From a checkpoint of a small transformer trained on Wikipedia.
Training: a variant of Muon for these matrices, 343M tokens.
MLP neurons of a small language model. Each row is named by its layer, matrix (up: input weights; down: output weights) and neuron, and shows model dimensions 64-159. Each number is 128 + 24 x the weight over its row's rms, rounded and kept within 0 to 255.
After each neuron's rows, "fires after" lists the tokens most often just before its 100 highest values on Wikipedia text that the model never trained on.

L7.up0 [ 73 115 139 133 143 104  69 143 132 106 164 109 113  88 121 161 109 164 162 120 125 110 143 167 141 131  95 120 103 130 139  93 129 168 133 139 142 132 142 110 122 159  88 158 151  93  90  87  85 129  99 139 143 139 145 126 113 138 139 111  71  96 104  98 151  85 141 106 106 108  94 142  77 167 120 129 121 141 111 130 144 105  98 128 118 122 107  70 143 139 128 128 114 112 154  89]
L7.down0 [134 127 108  94 132 121 119 139 138 132 106 151 129 102 153 115 161 107 126 161  95 128 127 146 121  89 141 109 147 141 149 153 128 155  95 124 108 135 173 151  91 116 118  81 142 144 160 172 136 182 123 150 181 134 124 158 170  97 120 138  97 111 145 124 138 140 137 150  91 136 131 142 127 107 136  72 118 114 155 161 146  99  98 138 118 167  95 134 133  90 145 142 128 150 126 166]
fires after: "p", "ec", "il", "ol", "al", " O"

L12.up709 [107 156 136 140 101 171 112  91  67 141  82 141 130 132 156 183 158 103 173 128 137 173  97 132 158 154 149 165 118 111 126 147 152  78 131 112 133 140  97 130 154 131 159 130 129 101 138 129  97 114 161 141 101 131 111 154 129 103 125 152 159 127 138 156 142  92  86  97 135 128 152 158 176 111 113  97 133 108 119 114 112 130 120 138 119  85 104 134  87 167 154 134 117 136 153 116]
L12.down709 [ 98  98  96 140  96  94 138 150 159 113 145 165  94 142 162 148 111 118  99  93 140 111 150  82 142 120 106 122 108 133 112 124 141  95 111  90 107 154 133 153  99 145 122 143 139 118 124 147 129 144 119 137  92 141  92 157 133 136 154  88 157 119 115 128 154 136 154 139 125 131 108 118  99 122 138 128  92 123 126 144 138  93 130 106 119 139 102 160 128 104  97 103 102 120 132 132]
fires after: "f", " B", "b", "B", "y"

L5.up173 [117  92 136 165 143 124 129 110 128  94 174 132 144 144 100 174 140 144 138 110  78 111 150 107 132 127 119 116 120 113 139 141 107 129 164 160 166  92  98 126 104 109 136 174 144  83 126 154  96 135  77 131 135 151 118 107 147 134 135  79 101  76 169 151 128 105  83 114 127 136  89 102 129 137  96 119 121 128 147  92  86 132 133 110 137 143 140 160 113 176 141 133 123 164 135 125]
L5.down173 [151 128 114 140 120 118 110 124 113 135 138 106 132 109  82 125 155 136 128 137 103 129 150 110 158 174 126 167  99 133 117  94 109 139  95  89 171 139 117 110 117 131 160  74 129  94 132 133 116 122 119 159 114  78 129 112 119 121 170 171 118  98 115 130 153 100 127 146 164  89 125 126 151 101 188 126 111 128  81 103 111 162 102  88 130 118 125 163 154 117 130 155 139 123 110 111]
fires after: " t", "c", "ol", " T", " m", " M"

L5.up634 [116 114  95 125 122 118  93 130  96 196 108 137 131 127 100  69 129 112 126 142 156 119 168 134 134 111 118 116 151 127  84 132 121 124 118 137 137 177 110 149 173  94 123 130 123 117 101 129 140 144 131 143 147  94 108 105 118 133  90 113 131 153  99  90 113 113 100 113  97 134 146 137 130 131 101 113 125 146 133 109  96  92 151 108 150 129 104  84 177 139 126  88 122  87 148  99]
L5.down634 [143 112 133 151 144  88 134 112 106 163 175 137 137 121 115 136 114 142 139 142 146 156 160 116 143 130 105 101 108 146 141 164 140 121 142 130 107 117 124 153 115 145  82 150 146 148 138 202 139  89 142 151  95 134 118  97 131  99 141 154 162  90 140 137 103 126 109 130 119 143 129 151 127 145 141 124 114 158  97 142 117 143 102 122 117 149 101  82 121  75  95 122 152 150 146 142]
fires after: "v", "-", "iss", " S", " (", " in"

L7.up485 [148 127  98 137 139 100 154 136 158 177 153  99  93 123 130  98 126 124 112 106 156 114 115 104 133 148 113  82 148 111 145 130 156 117 116 117 154  58 108 132 125  83 122 156 178  63 147 132 141 127  79 168 154 116 131 101 151 132 124  93 145 141 114  90 163  96 120 117 142  85 154 135 148 127 134 147 142 128 151 130 126 152 128 171 132 121 152 134  98 100  86 129 136 122 140 109]
L7.down485 [126  98 116 125 109 155 149 163 117 149 163 123 137 120 113  95 143 139 148 120 113 119 114 142 113 158 182  96 120 146 128 114 118 111 122 139 155 106  96 122 152 143 175 137 152  95 134  99  68 140  97 139 115 111 156 144 133 105 113 140  89 159 162 145  97 164 118 105 133  96 135 134 134 128 137 105 130  91 130 108 139 137 147 123 160 152 110  41 119 128 127 123 139 130 133 130]
fires after: " W", " m", " w", " M", " l"

L7.up586 [ 91 125 131 113 156 140 140 136 145  90 157  97 130 100 133 122 135 140 130 131 128 104 132 164 112 139 101 120 103 112 111 133 104 123 134 127 141 139 167 180 128 169 110 115 193 143 156 114 129 140 107 110 157 169 126 113 152  88 116 170 109 164 146 119 144 159 136 147 147 176 147 189 118 111 160 127 154 125 118 149 118 130 127 101 150 176  74 122  96 137 125 147 110 123 126 117]
L7.down586 [150 156 120 146 110  97 196 133 103 133  99 119 105 139 123 137 136 142 159 102  79 126 102 129 138 126 122 130 139 100  77 136 157 177 132 143 101 126 104 145 184 121 130 133 110 128 140 129 125  90 101 103 155 146 121 107  93 144 134 135 132 124 131  67 158 122 135 121 132 115  74 114 149 113  92 150 120 108 112 105 142 144 161 133 130 163 102 114 110 126 155 125 110 163 147 144]
fires after: " s", " S", " p", " E", " H", " C"

L5.up688 [109 129 174 138 126 136 133 110 105 108 136 111 136 110 169 110 147 114  94 115 118 145 136 150 152 124 125 104 162 145 123 165 120 148 107 147 102 129 131 132 149 147 102 153 103 176 139 121 116 115 131 114 166 150 125 106 151 124  93 118 103  99 101 132 134 122 137 136 146 140 117 158 127 138 155  72 151 150 152 104 104 104 158 198 115 184 126 106 176 107  73  89 117 131 104 148]
L5.down688 [133 126 128 156  99 127 141 207 155  82 147 141 118  69  96 113 121 126 152 107 143 109  92 132  93 134 158 131 102 148 115 119 121 140 129 101 171 127 122 106  98 119 130 183 191 121 118 117 158 123 141 141 162 132 167 117 105 157 141 134 159  99 132 100 149 111 172 111 117 185 152 120 176 115 107 105 102 150  98 103 121 100 165  86 107 105 155 156 125 105 133 100 134 130 154 143]
fires after: " S", " K", " Th", " s", " G", " D"

L16.up412 [ 79 163 133 135  96 132 119 154 114  80 143 110 129 101 113 130 141 230  80 133  92 150  88 116 126 134 129 150 100 150 136 156 119  92 145 185 141 127 146  82 117 153 161 153 107 123 124 159  75 102 125 146 104 127 100 107 136 167 107  84 146 133 100 113  95 148 133 118 149 115 175 114 100 123 145 126 138 170 159 101 129 111 126 147 149 150 123 143 163 111 153 125 133 100 127 117]
L16.down412 [ 68 109  90 148 111 122 119 175 138 104 137 102 119 126 120  94 144 122 141 121 142 128 150 139 145 131  98 107 106 144  91  96 118  91 165 138 129 112  90 150  92 101 183 149 148 115 127 122 107  91 136 123 141 155 137 121 112 114 136  72 120 138 132 138  97 132  92 105 126 134 105  94 145 106 118  95 134 127 128 161 131 135 162  76 123 147  94 127  85 175 106 115 107 138 140 141]
fires after: " "

L16.up584 [121 159 164 137 129 117 107 109 129 125 102  93 150 155 136 143 155 150 116 138 146 129 144 124  99 111  93 111 151 160 169 132 155  93 159 109 111 152 171 130 137 155 110 147  94 136 128 148 104 142 109 155 138  95 139  99 147 132 106 127 105 101 106 112 144 156 159 119 143 115 103 109 122 139 108  86 135 146 169 136 144 105 141  91 121 111 106 138 148 119 138 129 120 113 172 110]
L16.down584 [132 120 106  93 126 118  94 155 151  98 185 105  97 157 119 133 147 158 128 150  99 163 154 128 146 157 150 128 174 137  98  96 131  98 128 140 113 138 112 101 104 154  97 103 156 148 102 126 109 117 208  98 111 171 133 124  96 129  95 161 124 138 102 136 124  79 105 105 141 124 116 141 115 130  84 150 126 119 102 142 132 159 126 116 124 168  99 122 103 141 134 132 130 149 115 100]
fires after: " ", " ("

L7.up683 [129 128 148 103 146 143 127 153  98 137 170 126 120  92 142 123 133  89 134 113 155 118 115 148 148 124 148 119 120 134 103 133 130 115 150 127 107 114 146 120 146 132 105 125 140 159 103 159 139 167 130 130  98  99 123 106 122 141  52 140 148 113  90 120 102 112 135 116 113 118 118 160 134 123 138 107 122 165 148 182 165 119 137 184 131 128 154 144 182 124 115 158 151 180  91 136]
L7.down683 [134 109 137 144 150 140 120 142 104  96 149 131 155 139 123 112 108 121 140 145 153 128 141 138 155 148 131 163 117 123 175 121 153 106 123 130 101 126 140 100 150 124 165 150 177 151 144 180 122 124 143 128 125 115 159 143 138 112 170 140 111  87 157  92 177  88 173 123 120 122 115 145 144 125 163 132  81 146 124 150 126 132 132  78 161 203 191  92 149 158 130 145 141 165 122 115]
fires after: " f", " D", " F", " G", " St", " st"

L5.up580 [128 104 135 127 121 188 102 127 106 150 136 119 107 125 112 147 141 133 183 169 138 184 150 153 111 173  81 132 139 158 110 111 133 122 125 144  90 149 136 130 148 177 126 144 143 131 160 147 113 173  96 104 128 161 143 151 155 103 100 124 129 129 134 123 128 138 107 132 116 162 168 144 127 142 119 126 124  78 142 130  91 217  93 122 157  99 106 151 137 135 106  96  93 141 129 136]
L5.down580 [127 147 143 162 131  96 127 147 137 107 123 144 109 143 135 103 135 119 154 114 112 127 112  97 145 150 137 111 118 142 108 117 129 108  98 162 118 162  87  95 119 126  84 110  69 159 151  83 129 170 180 135 129 142 107 150  92 119  99 141 109 117 115 125 134 140 152 138 142 149  96 118 108 130 113 126 134 151 166 128 105 168 102 145  92  97 111  73 124 115 142 121 160 118 109 144]
fires after: " L", " B", " d", " D", " l", "B"

L7.up301 [134 138 112 127 131 143 118 101 135  73  90 124 139 136 153 131 119 113 122 115 114 122 133 179 106 101 112 122 141  85 131 115 110 125 109 114 134 153  82 126 121 164 122 135 150 160 126 161  73 149 152 122 135 160 113 121 123 144 148 142 173 147 114  88 150  80 122 132 117 146 150 178 121 151 133 124 175 126 112 129  67 151 166 145 149  98  93 182 125 108 155 129 110 137 126 126]
L7.down301 [153 136 125 165 128  99 105 116 103 175 150 100 158 133 132 148 182 136 107 132 160 104  97  89 121 145 126 121 102 138 147 144 202 141 137 126 148  92 106 179 161 139 110  86  78 113 146 137 132  62 106 122  88 131 151 102 123 131 129 140  96 110 151 130 134 150 103 145 111 109 123 104 150 138 152 147 123 136 122 117 158 106 188 133 135 129 150 133 156 126  76 129 152 144 130 130]
fires after: "ep", " s", " S", " P", " res", "ier"

L5.up874 [118 103 136  92 157 162 147 156 141 152 138 142 132 151 133 134 151 187 123 137 134 121 127 150 117 148 167 179 115 126 142 102 114  95 100 128 139  97  84 127 110 164 142 142 108 124 119 100 156 114 119 126 161 127 113 133  86  93 115 158 157  99 171  96 119 135 101 149 138 117 165 145  69 173 129 104 172 118 147 135 112 109 154 123 155 162 138 102  81 140 156 127 141 119 135 130]
L5.down874 [137  96 155 139 105 129 137 126 134 124 122 129 100 128 104 112 118  97 130  96 111 122 123 136 160 117  99  99 191 114 121 141 120 185 105  99 140 115 128 107 118 124 128 132 110 115 155  94 105 141 105  96 142  91 118  74 142 127 113 143 102 121 125 134 117 122 119 153 108 132  93 147 153 139 150 118  70 132 117  98 142 197 132 132 136  99 109 125 131 109  49 130 151 104 118 139]
fires after: " E", " H", " F", "H", " f", " g"

L5.up51 [140 190 115 116 151 151 136 141 120 155 140 129 149 122 134  82 126  87 149 137 136 136  89 128  78 120 113  85  65 160 100  91 133 120 116 132 102 179 107 161 153  93 114 169 134 108 145 112 136 149 117 124 139  91 126  85 123 144 141 126  96 158 126 117 121 139 104 143 177 140 131 142 139 128 149 102 147 152 161 136 132 130 134 118 130 146 145  77 135 148 103 111 115 122 162 176]
L5.down51 [125  77 126 145 128 131 130 122 147 143 162 115 142 156 114 139 158 163 125 134 113 132 136  85 161 130 152 119 153 165 120 175 160 180 162 120 133 118 104  92 101 187 150 101 143 142 127 158 103 105 163 165 111 127 137 134 117  77 109 158 176 122 136 140 102 150 127 160 100 118 134 120 129 119 118 150 116 142 110 129 171 154 100 136 144 145  95 161 137 144 153 157 165 126  67 148]
fires after: " S", "s", "/", " v", " B", " ("

L7.up451 [ 83  96 171 103 157 147 109 130 163 144  85 131 122 149 152 115 158 137 114 152 190 139 102 110 106 173 151 135 152 123  93 132 186 186 113 157 177 135 132 137 129 116 109 156 130 144 121 137 148 111 120 105 158 137 101 113  90 135 170 135  99 117 106  79 135 171 145 129 132 128 163 138 148 123 136 135 135 146  85 139 140 123 174 123 106 117 125 162 138 113 117 138 118 105 102 140]
L7.down451 [136 118 140 125 126 111 137 106 114  94 127 138 140 175  87 112 133  99 107 122 113 131 160 168 139 117 129  91  80 161 157 103 115 130 119 135  75 127 141 132 137 141 114 140 152 134 158 105 136 122 124 129  81  97 161 151 141 127  56  95 131 106 133 124  99 162 113 119 135 150 104 111 121 146  91 119 135  93 159 120 102 149 147 132 159 115 133  75 136 177 120 167 121 129 175 126]
fires after: " F", " f", "oun", "ard", "ri", "us"

L9.up722 [189 152 113 163 116 133 143 114 137 142 159 130 121 138 137  71 134 129  98 138 132 149 126 163 143 131 123 119 113 136 144 142  87 100 162 138 135 136 111 104 151 165 113 132 133 118 102 111  86 147  82 186 114 108 137 125 110 104 140 136 129 153 117 103 139 115  96 124 157  96 159 118 154 179 130 155 130 122 144 107 114 105 120 149 138 133 150 159  68 145 169 141 123 108 178 134]
L9.down722 [108 132 144 109 123  98 141 159  91 104 144 143 121 127 130 128  89 123 166 101  97 154 115 106 115 143 102 150 156 160 146 138 147 157 111 102 130 145  86 152 123 102 103 165 147 121 147 139 135 104 129  80  87 167 144 154 129 126  93 161 116 145 162 146 120 141 121 123 146 109 150 116 101 133 117  83 170 119 162 131 102 126 121 150 111 155  77  92 120 118 159 125 123 136 119 104]
fires after: " part", " m", "ec", " spec", "fess", " M"

L5.up891 [136 111  94 115 161  82 161 134 139 137 180 132 145  63 108 111 128 138  78  72 111 151 153 130 110  68 120 114  97 133 120 161 128 121 147 108 135  80 118 141 114 154 150 144 175 126 129 139 111  96  80 131 159 126  85 140 107 125 106  52  90  95 124 160 107 136 147 123  96 105 134 139 116 114 125 164 103 144 124 123 155 178 169  90 129 158 153 134  89 108 113 155  89 132 115 101]
L5.down891 [100 145  94  95 153 122 129 105 107 137 153 125 135 153 105 155 108 156 142 121 148 146 101 129 132 169  99 121 129 142 148 121 112 129 125 156 132 145  91 126 129 113  94 116 114  96 191 185 149 151 117 141 144 118 127 120 110 141 143 136 141 122  99 102 148  90 116  99 137 166 155 139 126 135 114 116 169 126 152 145  93  98  59 124 155 127 104 137 139 107 147 145  86 141 104 130]
fires after: " M", " m", "M", " A", "oc", "em"

L7.up95 [137 128 146 114 161 117 121 120 157 160 118 104 165 147 136 124 152 159  71 123 134 146 143 145 138 203 155 140 117 138 133 125 115 144 101 128 115 135 138 108 124 107 138 144  59  76 102 111 163 134 137 155 129 113 128 147 139 120 158 125 156 115 129 145  84 153 110 149 139 154 128 146 126 138 131 172 161 121 121  72 110  99 180 123 127 158 117 205 138 132 153 147 132 104  94 119]
L7.down95 [ 97 159 132 199 106 105 150 165 135  71 108 122 197 108  96 144 144 120 128 128 120 165 109 149  85 130 103  68 151 134 123  96 150 109 135 115 136 137 127 155 132 146 137 136 122 202 152  97 120 155 129 124  87 123 104 122 151 120 100 149  99 125 116 104 118  73 139 146 112 132 103 164 121 129 118 125 120  98  84 127 102 148 130 110 138 162 168 115 125 115 144  84 129  95 133 125]
fires after: " f", " sc", "f", " F", " n"

L7.up34 [ 86 123 161 117 140  78 116 126 115 136 161 150  83  99 109 108 145 170 130 106 136 116 140 111  74 167  95 114 116 117 139 141 100 106 134 157 149 138 114 125 120  88 146 150 163 115 113 119 143 126 101 183 117 131  91 158 167 144 142  89 137 123 112 122 148 100 117 108 130 105 154 114 125  85 134  89  95 129 129 136 147  98 138 162 108 110 158 128 134 168 107 131  92 132 126 152]
L7.down34 [159  91 137 147 155 125 126  85 120 146 123 114 131 171 148 151 162 108 130 137 129 118 163 127 168 137 133 107 118 125 123 128 137 130 111 157 144 154 122 105  97 134  98 111 185 132 133 151 127 123 136 147 123  95 143 131 145 117 106 166  81 160 124 113 145 169 118  85 122 130  77 101 139 104 131 150 128 113 130 143 146 132 174 104 158 119 124  78 112 145 123  73 153 131  73  99]
fires after: " G", " S", " s", " d", " M", " m"

L13.up24 [126 117 107 143 125  94 139  75 152 120  88  76 146 117 126 108 153 156 148 148  79 156 142 146 128 138  92 153 153  87  94 120 120 118 129 180 136  83 117 141 171 141 153 140 143 150 111 169 130 165 171 107  95  88 146 108 132 127 130 111 117 167 121 155 176 138  85 109 115 112 150 140 140 126 117 126 120 106 144 123 130 166 134 145 179 162 188 137 157 119 114 127 128 123 120 134]
L13.down24 [124 156 196 113 119 128  98 149 113 145  86 104 104 126 135 178  90 147 162  60 120  94 133 149 151 102 118 131 170 135 123 151 143 163 168 123  64 164  86 128  89 121 124 122 117 152 105 110 136 135 132 112 122 164 117 128  64 144 136 117 147 145 120 137  98  91 102 169 126 141  86 122 120 121 148 120 130 149 131 120 131 178  59  85 110 120 112 159 132 119 119 135 172 173  80 145]
fires after: " T", " t", "t", "1", " f", "ation"

L9.up737 [154 103  94 114 142 131 141 101 121 118 114  64 150 129 140  96 119 150 106 122 138 167 115 129 149 108  96 109 135 146 145 135 170  97  83 121 165 116 116  68  78 134 151 123 123 115 141 148 122 102  97 131 170 118 119 110 131 132 114 118 163 155 166 107 150  70 111 131 135 141 113 156 116 122 123  99 134 141 158 133 109 113 109 160  96 137 109 116 141 127 132 139 133 141 130 133]
L9.down737 [ 89 102  78 136 131 106 112 151 124 153 136 171 103 103 134 155  88  68 102  90 146 138 119 144  66 162 151 111 106 132 167 155 115 163 161 140 103 142 134 114 131 124 155 141 119 150 122 168 148 106 146 150 137 145 108 172 134 143 104 141 123 171 104 114 126 158 111  92  72 126 119 115 123 152 128 142  84 144 144 156 126 109 162 101 106  98  84 162  84 140 132 113 172 104 129 117]
fires after: "ed", "oin", "an", "av", "ain"

L4.up515 [119 175 115 122 116  82 115 113 115 121 104 153 120 137 167 113  96 115 133 148 112 152  95  97 118 126 131 129 140 132 117 150 160  97 136 135 133 144 145 132 146 135  70 147 111 128 130  83  97 110 187 149 169 157 109 140  71 116 132 151  94 150 119 139 155 116 100 123 115 124 157  96 167 149  88 100 126 128 136 112 142 146  86 156 129 150 134  78 119 157 108 159 165  74 139 102]
L4.down515 [153  95 148 148 161  93 140 130 103 113 126 124 110  95 170 124 108 114 117 116  82  96 104 110 136 117 132 161 158 101  86 131 113 108  81 175 128 106 105 166 191 115 155 122  86 151 114 122 152 172 132 133 112 119 145 124 169 153 152 101 145 161 124 129 120 166 100  89 132 134 126 135 123 158 110 132 147  98 117 143 154  96 127 140 109 153 141 133 145 131 132 110  84 188  97 185]
fires after: "\n\n", "s", "b", "ot", "y", " B"

L4.up494 [174 113 130 132 117 147 142 101 135 120 127 144 173 152 137 111 111 158  99 116 137  79  62 116  75 165 119 170 150 123 138 102 128 111 137 112 122 107 123 140 136 152 171 147 108 151 123 153 137 133  92 136 157 145 143 106 118 144 132 129 136 102 141 134 163 102 142 123 129 110 147 111 123  98 153 132 114  97 105 179 145 136 144 122 113 109 155 145 129 112 154 126 143  81 124 141]
L4.down494 [120  93 110 141 118 108 134 165 136 144 137 122 144 109 122 139 137 124 166 123 132 141 127 133 133 103 114 104 147 110 119 150 135 148 144 145 152 142 129 151 112 131 152 117 119 129  95 123 112 115 108  94 159 160 138 155 120 101 158  86 104 145 168 137 137 146 118 134 128 134 105 161 121  95 119 151 110 125 113 158 122 143 105 137 138 125  74 152  96 118 143 118 101 103 140 130]
fires after: "A", " r", " (", " \"", "/"

L15.up73 [ 90 129 135 175 116 168 139 155 122 139  64  85  58 131 137 109 107 174 129 102 130 112 100 109 164 163 145 124 159 155 143 122 136  87 136 113 151 164 102 148 114 134 138 107  86 104  85 138 118 130 150 109 119 144 140  62  89 149 111 124 117 104 144 158  99 119 102 103 117 103 140 139 128 130 140 129 134 233 130 119 115 139  68 127 117 151  99 161 102 148 131 122 130 110 116 158]
L15.down73 [114 132 165 164 132 171 149 120 101  86 116 115 126 149 148 122 163 136 105 119 147 142 149 175 110 151 103 164 121 138  89 104 163 146 122 112 100 156 109 146 115 153 161 104 156 140 154 153 172  69 160 100 182 118  87  71 124 103 179 126 155 106 147 139  55 137 136 109 146 155 119 109 132  92 120 107 112 126 105  96 148 121 139 126 108 164 140 139 109 115 138 115 117 132 162 145]
fires after: " ", " (", "s", " M"

L7.up491 [101  92 125 141 100  91 116 118 135 170 138 130 121 165  97 112 141 112 139 145 104 119 127 126 122  93 132 175  82 136 149  88 154  87 142 130  92 135 120 105  98  90 138 115 127 112 132 168 115 189 134 131 128  97 113 192 123  97 115  97 128 149 135 137 118 111  97 130 149 163 126 132 141 121 101 121 104  85  95 120 139 130 123 119 108 112 177 136 178  97 117  88 114 118 125 158]
L7.down491 [130 149 107 149 144 162 125 172  87 114 126 146 144 119 150 131 149 144 117 124 128 129 140 133 149 126  92  77 161 148 128 125 101 154 106  69 120 143 131 139 144 163 134 104 160 117 124 109 123 115 150 146  69 136 108 115 124 148 128 135  91  92 118 147 160 140 150 130  84 114 122 109 127 141 113 105 157 141 115 122  91 144 111 152 155 150 101 140 104  83 116 130 146 140 136 126]
fires after: "t", "h", "if", "ak", " dep", " tr"

L2.up420 [ 87 126 145 183  94 117 117 138 100 167 120  98 106 153 130 110 105 150 101 145  99 131 136 151 114 132 135 105 155 138 147 120 102  80 104  93 144 129 122 151 118 146 124 128 122 147 140 131  87 114 148 104  47 137 140  93 130 174  67  84 125 110 110 153  84 125 109  85 142 113 131 107 123  99 106 147 103 112 161 106 145 180 145 137 144 139 155 131 160 115 129 160 102 110 193 145]
L2.down420 [111  74 139 131 178 114 157 158 115 121 137 139 163 161 156 110 108 111 128 143 160 114 137 127 105 180 133  94 150  88 136 136 139 155 147 145 123 143 182 172 159 125  99 168 112 112 144 138 114 104 122 107 104 131 107 101 140  91 139 146 127 168  86  93 132 143 129 136 136 113 138 143 111 135 110 161 151 106  89 123 167 105 142 113 160 161  98 110 107 170  87 123 159 130 109 148]
fires after: ".", " ", " (", "′"

L5.up816 [108 172 117 111 109 102 151 111  84 101 176 168 117 145 164 109 101 113 110 108 105 120 168  81 112 148 121 157 109 109  98 153 120 128 132 166 138 108 180 149  91 107 155 120 138 130 101 157 162 114 128  99 139 137 165 123 130 131 141 101 137 142 145 168 140 157 163 149  82 109 111 153 168 129 133 183 118 140 139 122 102 136 160  97 125 131 126  96 129 173 100 139 132 140 157 103]
L5.down816 [155  87 111 127 121 115 117 139 109 114 125  77 133 165  86 193 137 145 165 139 133 174 112 113 167 124 104 118 157 137 132 191 124 107 152 127 150 152 116 128 126 156  86  93 108 154 154 168 113  93 110 153  72 113 102 115  94  95 105 139 132 137 156 149 119 116 163 131 121 134 135  55 129  96 157 112 137 157 133  67 134 116  72 145 129 144 140 162 144 151 138 135 123 112  79 111]
fires after: " M", " D", "A", "m", " d", " m"

L5.up686 [ 91 130 124 138 157 173 127 115 106 162 132 138 163 153 133 141 152 139  81 101 130 133 155 126  94 146 157 117 120 138 125 144 122 134  98 113 113 133 127 123  76 128 121 119 128 130 109 155 146 159 114 182 165 141 163 125 147 104 114 116 175 129 145  93 154 140 161 104 148 108 100 156 127 122 124 126  89  97 158 141 131 101 160 118 159 106 174 129  99 149 137 137 100 117 139 139]
L5.down686 [150 135 146 128 103 131 156 164 125  95  82 116 152 173 140 132 137 132 155 154 111 129  94 118 148 114 160 135 109 168 175 149 110 121  88 114 115 135 102 112 105  87 130  91 125 124 114 114 140  73 156 117 127 150 134 153 156 137 104 132 128 132  74 136 135 123  81 141 134 111 132  98 164 119 131  98 138 124 114 115 168 142 132  96 122 134 141 131  92 115 148 129 165 139 127 112]
fires after: " M", " K", "av", " dec", " Gu", " W"

L5.up375 [154 132 120 135 139 137 121 146  89 117 125 118 164 120 106 121 131 172 173 101 102 148  61  91  92 119 135 138 106 127 130 139 130 102 154 163 111 168 105 140 108 115 136 103 116  91 112 113 117 104  94 125 165 175 122 110 154 149 143 109 133 136 120  84 131 105 123 138 127 126 153 130 126 133 150 121 148 113 146 149 122  88  99 112 133 132 114 106 140  63 109 130 102 132 154 115]
L5.down375 [113 122 106 134 108 121 100  91 108 168 129 185 125 127 149 115 128 125 148 193 132 122  71 148  98 149 145  93 138 148 131  90 127 114 127 106 135 152 147 173 104 150 158  91 128 129 128 139  83 105 120 104 111 114  91 104 120 104 126 102 145 118 123 138 138 111 127  92 160 152  77 126 162 143 101 147 107 123  93 138 146 147 125 122 143 145 116 157 124 160 138  90 117 127 135 157]
fires after: " s", " B", " C", " S", " |", " "

L5.up337 [ 94 148 142 104 118 138 138  82 124 125  96 125 177 116 106 152 142  53  93 131 113 162  81 141 107  78 136 131 162 134  97 149 131 123  76 150 124  85 162 168 131 209  95 174 164 129 187 149 138 112 143 112 116 134 118 160 113 134 136 155 146 150 116 120 156 132  99 101 134 151 104 133 127 101  66  89 147 144 144 100 132 105 159 143 121 133 171  96 143  87 101 126 117 104 141 134]
L5.down337 [172 141 123 124 145 103 150 170 165 127 123 106 106 113 130 147 123 127 158 157 128 139 152 121 133 128 153 169  62  85  81 144 145 137 112 131 158 149  94  91 133 126 130 127 111 122 164 164 127 122  92  87 153 125 139  94 116 195 118 137  98 142 136 120 138 158 184 155 141 147 121  53 145 166 128 131  77 120 125 105 131 109 128  85 128 154  94 136 160 171 134 129 100 146 168 131]
fires after: " S", " s", "S", "os", "s", " res"

L9.up179 [155 119 117 111 149  96 144 106 183 109 180 163  68 126 104 182 113 133 123 113 121 125 182 126 158 130 117 102 152  94 180 154 141 121 112 170 112 133 108 134 106  87 146 155 117  98 149 138 138 136  85 168 116 111 134 130 138 107 131 103 128 125 118 111 109 116 107 103 109 117 149 130  99 141  96 164 146 138 139 149 164 114 132 129 155 155 148  63 131 162 101 151  98 122 122 131]
L9.down179 [121 124 102 127 142  88  91  92 129  78 148 100 107 116 137 141 181 106 159 110 127 149 191 117 125 155 135 179 127 121 122 107 144 146  99 136 151 104  90 105 159 122 154 124 113 104 152 100  99 176 127 119 121 105 127 120 116 113 154 154 114 122  76 141 126 134 144 138 103 148 125 112 127  97 109 111 131  98 166 148 130  94 128 120 150 132 158  75 135 146  91 104 137 140 120 150]
fires after: " m", " Th", " J", " M", " g", " the"

L9.up442 [171 161 180 130 155  94 117  62 109 155 162 102 113 140 108 147 124 114  95 154 126 143 153 101 174 122 109 131 140 189 119  90  75 131 171 160 118 123 157 157 129 150  98 158  96 150  81 111 106 119 115  77 140 140 139  96 152 148 108 136 153 100 137 145 118  98 119 122  96 105 128 129  98 104 135 108 155 148 177 131 131 109 157 146 107 152 130 109 163 136 120 143 113 151 128 158]
L9.down442 [127 162  93 122 150 159 127 106 137 143 132 132 133 184  95 139 148 117 151 121 115 145 137 112 109 113 128 115  83 110 171 152 112 101 131 161 140 129 121 154 121 105 124  76 147  84 147 135 135  98 155 151 123 114 117 155 133 138 111 150 134 154  91 100 137 139 162 137 149 108 126 126 128 151 104 123 121 150 127 129  94 134  81 107 142 151 137 130 165 172 128  74 166 112 129  92]
fires after: " St", " W", " D", "t", "d"